Weights of a small GPT-style language model, trained from scratch on English Wikipedia.
Training: a variant of Adam for these matrices, 134M tokens.
MLP neurons of a small language model. Each row is named by its layer, matrix (down: output weights) and neuron, and shows model dimensions 48-175. Each number is 128 + 32 x the weight over its row's rms, rounded and kept within 0 to 255. Numbers have three digits each. A neuron's up and down rows have the sign that makes its largest values positive.
Before each neuron's rows, "raises" lists the tokens whose logits its output raises most directly, leaving later layers aside.

raises: "ing", "es", "ed", "ers", " of"
L4.down348:114122082148066112118175128118076135189153107085170138108107150131162157208137056148089098165084115130125102194185111115126078174123122120151093112179100071131103114155127107126124149144141145113114172106146075119118161087133133113096139127109149109060139100115107174124108128121191134090083102164150123111138104143089136163093135090139152106115143144078094103128143120093126149103203

raises: ".", "s", " in", ",", "em"
L9.down425:142172132166115151180061165138130113049143135178134195122111185072141156130169111169113130133100101123125191079090125122094119148110088113106124111152110104150180119113129176092155083152114095139099078134102121108178145134131147168113164035120141103127179104063153145108146195177134148099093153158128143109130169079145171151136165143135106128105126077127121125122111071114126103065142

raises: " the", " a", " this", " ", " their"
L3.down382:119120149148101113103131152157139130165160108098151099128138179141095097255164086111125138108148141098125152134148088132125104148139135123133095152113173166146128122142115103145116146146144163086128136132091140083133087111096130097140088140120138141084117118123113155131124169116086147159147119164118151086092135112187141142141085131119122151110101125157115084148109118096130129142145

raises: "y", "ian", "id", "ic", "or"
L8.down134:136142189126140103155087152106170090149100146136079139175039100204099100242149165144082134115087172134175090074122091091160104125124106159170173100113156136162121152100096110151099164100081113155095135089103100090102129111096125102172178107154108123116115106133144150087077105135171137094166101148142106107131113175127166187187142154128118066104172134111154105100109138135106146162097

raises: "ations", "ation", "ator", "ants", "ified"
L4.down467:149118186109104094147103113078143104095126120153049109164115101120136126074143102117072142108139116071138118124074095152110152110157171151164120131127225172131083082126167135101158155138095167175134069158142160112117113098094196122093084153168138077057110108139143131063140106097120153115106146162102120069121107140107193212107158087099113114118114177089111126050158083105166103131160

raises: "al", "s", " of", " ", "d"
L4.down203:108129132112152101136156171093153079140152127141107181099099117092169128255137150150102133185164145152137128133175121179096112144069042112111113152172094122150153147119142148155104099097134050181105145149113113127077157134125102129098148131060103154086103110100140155178127114163132136188105152206138181147101136178124120144128122142117095141155138149111107111068105095138136139149135

raises: " the", " a", " an", " his", " its"
L8.down86:134143132123109090163113194170194126095165115088167062143119185150165156163085146141122124118110103099177163073131173104139082148170136111116086129122151129152079086098179110201202141107117136155161138145137106108138124135169142173138115077112180141092102111118074138148105169117083134108205130092105123157136133100232104091088116135144103100132136113199040136158130150124060113076110

raises: "lo", "lot", "log", "let", "-"
L3.down365:132134150133131081086108124136127206149095117170119121094085077183124140189132173171140120168099161071093137137126146108152093068152062189120178160177086107086210203164075150116155096127096143119206125124059159113133110088167127108147110130094133113077167114122108130083189140123082190148111115135111136074127086119107122101117160122134169095113167100114125108126116156111129112097141

raises: " of", "al", " and", ",", " from"
L3.down106:117109074086156158101180125158165061157114088146131145093115157168132111109134153131175087168103126105182133161134138096129138115071049099127131095130090116120148169106137149138130157087136104103153096106048137152102170164114118111115105142146096102138095167100163141154107122165185135109079126111166143171132117157106134136111150107150100162126176134098171156138135058139153152153104

raises: "r", "er", ",", "–", " ("
L9.down471:144120087141137125155133168164166080219117108081167167135108191089128118130131175071078082121177190146133089046129146123124151080120089150111127130139135098104143115139082108152171124049095134080113088076139100100123156124117128193141168157182120110170108162186136124117092152135174095107109195104201127100112172165094151110085159177170119094086139124099164109121107085128124090100129

raises: "ment", "ments", "Government", "son", "ison"
L4.down317:084153112124145149179126093157151147155139149080133099150117154162178128088050172180117152119135181158122128090111140122153089123197138089174160105130120159030148109112140162166169146134118170107144125114138170129126129109120150081155064125128123116098120127116149176095208144139108089101134153118145134125157122146248139125109118071139117151070088158126123107109069131080143147097107

raises: "2", "1", ".", "d", "3"
L9.down419:164174130179108143138142100189143118150151139166124113094107128094157113106147138147108136103135142126141194152127143113119084133115134155116131058140134120090156067114129150131156100089131131130106133118092111136194145172161103078112154113070139192127115161137160155149139122138248136212167102074109109142192211143117127119154129075150123155139128112158161100147152078125103188084148

raises: "th", "sk", "shed", "sson", "us"
L4.down237:101165097129147160137083137126064160181122133137102221113127107096101124174151115073052131137138136202204106122092113149124104126158121194097136136125153106065155136135151139109137118130168143090128089150141093168080165115119112102161184130087133108150105160107128105114167136169133113142110126177112111121107149076075084097152157086085148132139168170127150122162114188118102178123095

raises: "\n", ".", "---|---|---|---|", " =", " ("
L3.down180:157180117128146103125094119140143170115089141082132152106075098182189133147125163173139166125141162123131121117113126113118140139058115155132044085095156116058113118192111237118154111113124071143136098178106132118107132179114112117098093115209120106059119126120114175100182139082089146104136131150108080097103128137103150145139117140149142130111223116119121113148152047091081096122164

raises: "ic", "ial", "ian", "ia", "ship"
L8.down257:103088157131115125128153068164205140142149119163149196111123100095094116131114071180058067109127185062144111164113121093176117090155051110161100081114155147091186118080145110125144093121119108143118152070149114101156160115152118100152081087119133168107117165167149159154113132112080067142097062127111089115138088157180115131057138154153065154128116101116136102144126159120109137116112

raises: " of", ",", " (", " for", "es"
L3.down381:145188078095119098085131146105091118210143115071143180068098115163118130203087110080139125145115148117053159103185090142122124118101093109110124158154065103107124150153098131180147160118104126127171111098070138133138174136134089114140155151130089127016086106103155142164101118120138158128126097154144155118076135152095137164119190178090130144124154122103118131123109024138101089083163

raises: "ing", " of", "es", "s", "ed"
L3.down230:199169122118111176178138146088058111181121156108141181099146133154130170176142120167146114133109164144117116166149122138110073100141107072181141100157109107143083154176148101111133136116112111124111122075060086200079151127143086102145126122107140163111170089129179137121128181186131136084108092096146140103127156135066165218095116110124088132156163146059085086114125115085103133128097

raises: "ing", "ive", "er", "ance", "ion"
L5.down174:136155107130096149119092116049190129177135137129160094118085139106120131176073126131126103140089149092120126156143145084126161084169158138179101119166111117093213225129085157125096124165139178120128142091140161120118112068154097139146127097113107139086126134144142155132173180095174152133142111111114106120068099139130109139164130105149125132150171171125184104132151173085111075117078

raises: ".", ".\"", " (", "/", "\"."
L9.down7:134142153200100126161103113132127170164178100057136142143154205131113125179114120066131183109119141090152129145122109140114122109120127160170061105197090128118112103186161141112093128111107141132065151151081103102106105098172129093136166110157111163131056124149200145086114110197087105123139112131129097122148150116163094166083133146092112201129184105119145089127131143116091155082100

raises: "0", "1", "2", "3", "km"
L9.down38:167050122070128221152203113096098131109129104154142120115153109145156145077098154120108115125148159095107176148163133113134136124149070195119141140141106078108208123105177122133135127108173145165121113135153082107120083130120125098135084074128129116122063143124168138123163162071152133063113133120109092181100140128136146131107115139119127135085121140093146164146095140133088141107117

raises: "y", "ed", "or", "it", "s"
L3.down125:115140134122133128124096122094165175151182158140109147108108103152122086227166135112084172187134155060118187071130167120105104065125106123146132106096167140121178127172090130118131129104081143166102145136111092133086147109192133156198141139164096111089116143121119106120163135059086070120099061190162191107095148123168118194077107117131107149156145135152141134080098103131145144133126

raises: "es", "i", "ing", "ent", "ive"
L8.down130:163150151111090140174100169041127138170098145166099137129094126192177129090123109104139109149086129156071125124175071121132160106166134205199117077135121133124138157115154079155152152134166149142173152102111124124138127142123214077160121150160124116082162141155159181143100109131101083074107112135146160118062122144178112133157118141137111111141169116087120174151129127127108097158131

raises: "s", "es", "i", "y", "sh"
L3.down385:145123147123132149133125100115133108153099137151171169049134103151123128240124139151090100185102124152169159166088143111098091117063070136183135135104071144131143128104093109146153142112118096136108112113059087130134146155162147166144102033165110098080199115113119137140128146124102168129120080120122149143113169060108126191106115189178112068132111135127159112108132158115149152168103